Weights of a small GPT-style language model, trained from scratch on English Wikipedia: 14 layers, 22.6M parameters.
MLP neurons of a small language model. Each row is named by its layer, matrix (up: input weights) and neuron, and shows model dimensions 0-159. Each number is 500 + 25 x the weight over its row's rms, rounded and kept within 0 to 999. Numbers have three digits each.
A block is one neuron, or neurons of one layer that tend to fire together. Before each block is what it responds to, as a language model described it from the Wikipedia text at the highest values.

Responds to: Modifiers before role nouns
L8.up255:538476458529535521507486491553573501457476525514496533475488526477481521533519508504499508515511501532507534497490500487517537495499472496506513511519495519520520483502469488465466504507520512482541465561480453484501504507476500467503503488534510496473574556532517478545484517511486533512488550486478532550517485482486477537563535489499475470520480502484488512524522541514522521470490491501518506490485490466522506482486504455495520534526486538489543512512510478479456490471508463
L8.up905:488444523538506446464478552483521515484509504512457527498500477544545533519483523501548478472545532481472500492546514517510512510518495459488515538532529509496448469494467510473474527496482493483524519517542483515503518573479500525524527545493491472516524490488516473505497491499520520505509491537499523498521543472453526510536515529536474487477538513540486499520518498477484498539498524508488469526548485512486482515492497527541508525548481493456481462463546507487507479490474506
L8.up931:510468489535494493504473530494516479498486470481457497520492506548472520555477524498479500474520511502504514448500503518506445464459502503563491452489529487487482492529519512442448528518506438500463518471510504478485473488447497530495531485496481539466539486527471503497494488511515492494490499508521537539510502516491514504522530508485461464507506477502505506505530537508517492504521505480490477537494479540520512498508529525510462498549531499448490513522486498517511496474515493
L8.up1200:492456459520513447494435510525530458485443508501486522484499516518536525529453515477516528495555511489524525559486527507535469506459489522499526534504530491498461500496525463493491517525496488493538500509504421499511499506469524507502514480514468503474516519524498503527462493540523458503494502462488493501490528491483498506516545490515469510507545507496473487517529519431475479486480527545495468519467448494525500507481481525532451512498526523475461502497529492519470488478471471

Responds to: Definite article "the"
L2.up670:542487537547508492508515517508512526491504503484551479496479495496522507506498495448483468513544453544531521498474438467505462543533500538475534521498548462522470514519511502476539526484506525486515489461553520486467478546502494500524475507485530500469513528530469485531487486513470490508497489481515478492498481507538507489483483465488500423489485533502527505521545501471506549530443502520544505487466537503485508445492465474508491511481462477491478526478466484468483516487556495
L2.up1032:556470487521482530478521478490488524517524503517493467480500518547496528472546547499491469541513478512516507492539499490506447533576479512441496481505513448509519510533507478493522522474504486541515529518509517464463512530565509482510492533517505543504496559499484518531512489478522494480504534495498465472510528513513486517490498518550527476475511511537492494489491473496485562503463538480548510505493497462494492508507490499477511477498519505492468476507495478496500509474554524

Responds to: Mid-name transliterated pieces
L8.up44:523509466480466554513498566515526503507489474490498474543486535462522476515550507496469521500519520489518502456485538512502500518525465497525512481478465503517504507488480473496519490495452489504473531507496451500533498499506498487501452563462493544495521479469455501514490494518469465515481541500550518455481503520477506489540509544510465499521506525515482529503499441541462537506424465426519480506497497519537501534484486509494487492507501496488512469511481537458493525480478461
L8.up625:504510489534480476543510492498518512509470502481525459504537504494493511492505490498478489484475515456502507477509562498492487519510471504518498474496531499493506495523514521500530479498498489529561501507516497488542493501505497533477509519506419499501507507478502521503505477518577517484513497490531507480492504520461529517499510477466489500580482559490463463531503449493485467546480515492540496508504494467512480472521529491557499542499544497520484456515522488519477492510480474
L8.up1019:471513485490482479502489467472505527488471484493493511485514489497506530515490551489458518519534543491454463522516531545491523496491497468522514484502462495510491517509471495496473460491496525483466493502540510477532481493516481488509504480482482512523546502470524497557468482484523461502448521501531524468504463480485538505536526472485496466550472505489533467512523540522508522537456488496511507522512510481498523479481486474494499513551556460487509489511525536523516519503514472
L8.up1254:504527474492479516488469507480492514521508440501542496487472453457448486510482536478483490484532489500471483512501488520498473497481502507539503530499505539452539499525509510479492492517524545504477553494486484523529515531509444508485480513482492498483517483528507514542487511547516484480470509484494529493508532500493507480509490480517509477527541549468492496545503458530529476510500519514520474507542564459462497537500460514492479498538484477501493469522513543505485508467483519

Responds to: Mid-name word-piece endings
L2.up241:451521451482490547484489505481508507458493512476526442528525516439526526530529460452460509477512511509496479469512533492489525481523444488499488483517497502517519514523530496509500506441484535517478507509490484529525482497514517545502506473499506538468531449475464483485512503500531546473475551545492511493495484481504499513542508484497485520504467479533559470493504471480475555514502539494524523484510513495509477473554474527563496531515524494504489531488506518505487465486533490
L2.up1277:513482494476485503490495547506501516488519495513500518555472562480531544501511465487480524463493509472567488521520466485493512511523491512518472501494473482534460494473519465492519503501533513543502456468483467521508514512505491501466451522524488518507514494493488514548510501475471493506499533518483480508482485503504509519519503461509483486520508485500541496523486502497493519500529550509509485462463523509505498491446499543544473510497503485508451513522497556500462471485501486

Responds to: Final piece of proper names
L6.up29:484558493512497517533461488477516494499478535488539474498438530470477509516500492483463540473492528499485481471550556516502491505473514494508499489526490525467459498483484510506497454487471494474495540479498510496546504506504499494525486537495549472496541542470487509523469488532486477517503557515474517475489491454491537481505560494507480513550506503485512492565520503492486544484469533484512501461498553461491482483491507488451540532522483456493504508512494510489464488538516486
L6.up62:524511512486477490525434522510506468476473536503495496471516471458456519520503501514483516472533484513541523530507475510454484500478469515490505506550455490517511522459534478508486505468514521509503517504505496458477531494524535524528519496515520520531485524468534492509504530485462520499515498496473536503503459519522491490500479505469462502477563509507482530531540493506466505462523518476472520472454514514500473526516491538532493471504496502473485480508462499493503522495508466
L6.up63:489527527507496509514471492422527510509553492511482467527447514448473497504464500502554495495521523498523480493503463536447531511511509482473488448548458488497480535513521554488497470495523541513500490518508484471516505463467492501474502482509450555531521499500510469511516517478435549488517513495508462527497514490480520474496514511531482514480463509532489527512467489499487509457508536502510441498471509525477510454495498503495491507529501502535467518518506550514513517470512440
L6.up181:520535510500490526526482474455486490514522464480513453529499491505458503519507539539508494515484519488532535494486495503500489478464462514511533500537530491469495507528527515537509475478523523482471548495512494531471484485511503467540488476528514524508492455561478499521495528528484554506532528488489524558547482520524482494478496516520482512465436464475485453488512510491453533479488521578490500487475494468487511520515448565505488513518523479516471519512522495474487494501513505
L6.up487:512499467469531508521506522538490535491547500518475457499499522475456522484463486479521502498527523514509506525477501490483516522495468497528485486509492471466480538483497474500498510503492554513493508468502510467460507519507501522504477489493501506496498535491487464479499517537511518502477527481493513511460523542515519493504538491473494498503462481458510496480528503490504530477505486506484520507467536446518494544475519515505479554505541550519499505518501488488503494470491458
L6.up555:545521449498470501505523497455479476510531490514492465542479509476496482476480517471522522493530504516476512480495494504478523464530440456523536508471492452475475516491507524528514494495507532523487528484445509496519492505511473550498493508525489511512504529527492498503531478484447494491498507518498540537526492541468505467488502481471511517500464509518548488499554492507477512481481475495504489481495492521504514562494488498495472529467492529544475497544497474505494512476488501
L6.up692:519453475516515484529489491503528500478520513509502487478535490476462501493476536515501510501465465545495473474533453497481507490493436520500485519512519511513487558491487497531464480487470500516500458521520476524486501493495510504481511480468505546489501468471478497508505526514537495515472549502459502498457474509524518474543505512511494548499479505464467493521527489515494503490487531505531500460503474507454506451498518515505499522512504540491498485500500503519541527476489522
L6.up1075:538528462513475479498487486476479458498512503488494533482531542508489454458519497470509485491504523464518498481542563517478538508479412481508504451487443499484500512507535480467521487492516515513532473488501495537530509515502500499496525525480535554493498510514494496458488518514520518545465488527504527529473492480474471527475548441537545539503458482511466514510506499529536555527511517516496524517502482513515496535542490495494522511539518529502491518477469462509505489514478513

Responds to: Predicate-nominal article
L6.up187:499478520520498499528438533500507506525499470535501479517450477504475477506509483449493493506516519517470485565529517491531509472507471511494491478513444511485497491463511477550503497490524508500476502539531490477481549498508497524521490472475538527526498494505468515495532459511522510530522515497508426520501527526479475504558516484475486537476523501487505498535522520503492503441479526543459454506505462533472552508561478495449506507505476496506448522521505499510485488520524513
L6.up355:531518481514521490513493475490551479480535488519465526509494500495546476565512502514492505474491526493468470510507464531505458491494478452494419531468503535481475490481477509447487520523498526500558500513497461474497494495460538470458505510517450462496526499521478475517523468492523509433486474462515520507488483529491510549549472493471490493454512510491521477488520526462498485466541485512456473502498496500510518473487457504538506507496520509475467474507502464528492513486549498
L6.up372:489527533537480455549476528496535499466493484524499515534520508481511497519491422556490504464515494485505522502527495515520489537493481515485512511500522450490501522493503506473484466455545476495515481533520509517527465497496531478479522512495493514560565505515507504503536459516515558477474536472487535552535522547486478502498514484485502480495509479514482454520548513496486518483495515498499496492431492516495496526516477493532470482497501502466531498521472492490490450484492505
L6.up433:535472502518469530483476497512503522532486468517523487503547492498501494506472544516532539504493465521511457492490529527515548524545488485471450470504509490496487511512476495469519511425498519541477490497514504479526453474500447491539515532495482478529490452493464494476478485524515483516537454509514489528551504499463495511505491485472530476522518529500487489497496501523500490488457468527478504527441516494497498527509560472477525485490440487470524488543459506520503493496510496
L6.up522:513512467509512498540522494508480473448525497527497486580470527448454515529488525535488504555493490502508483534500470527504517531529516465445508475481469504517513512494482509482528511471482460533501511498509434477480530521503513467561480472480496512543506477447539531514530495529517532518477548487488530517476519481532488564498482476486502497480505487495498455488524458497517492483508439504517502482505497499492522487491504509468532488484469457455502485456477490526513510523516507
L6.up816:505431487473462508485491550467531537525510512517503473506515498527493514494488553481484468466477470462499482498502573541498441466488497491521549534498487541513506502474513467495480513521507524506559482486500476459531488413509467482482503499473529502467530461500519488533514488513497458439498496487475494487504487558509504549511490506507494465503527508479498431470540509478498554499496520489534479540476513493515543481509490487514515495527511454474499510526482485544522488491536461
L6.up1025:471490507479466537519526523555530498503504441474482491507514511465505528482538453514459540535485516470474504501481520503509473486504544440487517483492500499487477479487530533516495503509469535518498526469503526484498510503510476505492476471479500531512489481545457497496497482523431535522481499457502556523512501485534473525499525521506480540456518464527532483515530499460550517509538469476477518462538461501470480531516507542515522477490507511512529486505474510515500542506495506
L6.up1274:481473536526478477506489521516490494473516473490481505569478500502484490477517470480462506499472519540498481525540547510462498527522505496499503494444506476454501492500507483502511502492511523503504493485502508518495499469447531507509466491529486533538521511483504532460553508528501450506507512463510489482504511512492473523516498512498526542486530480494513509529491511508516512463512498544463515502492511512480533502492489496484509523544489559465484523512476481467495460477528469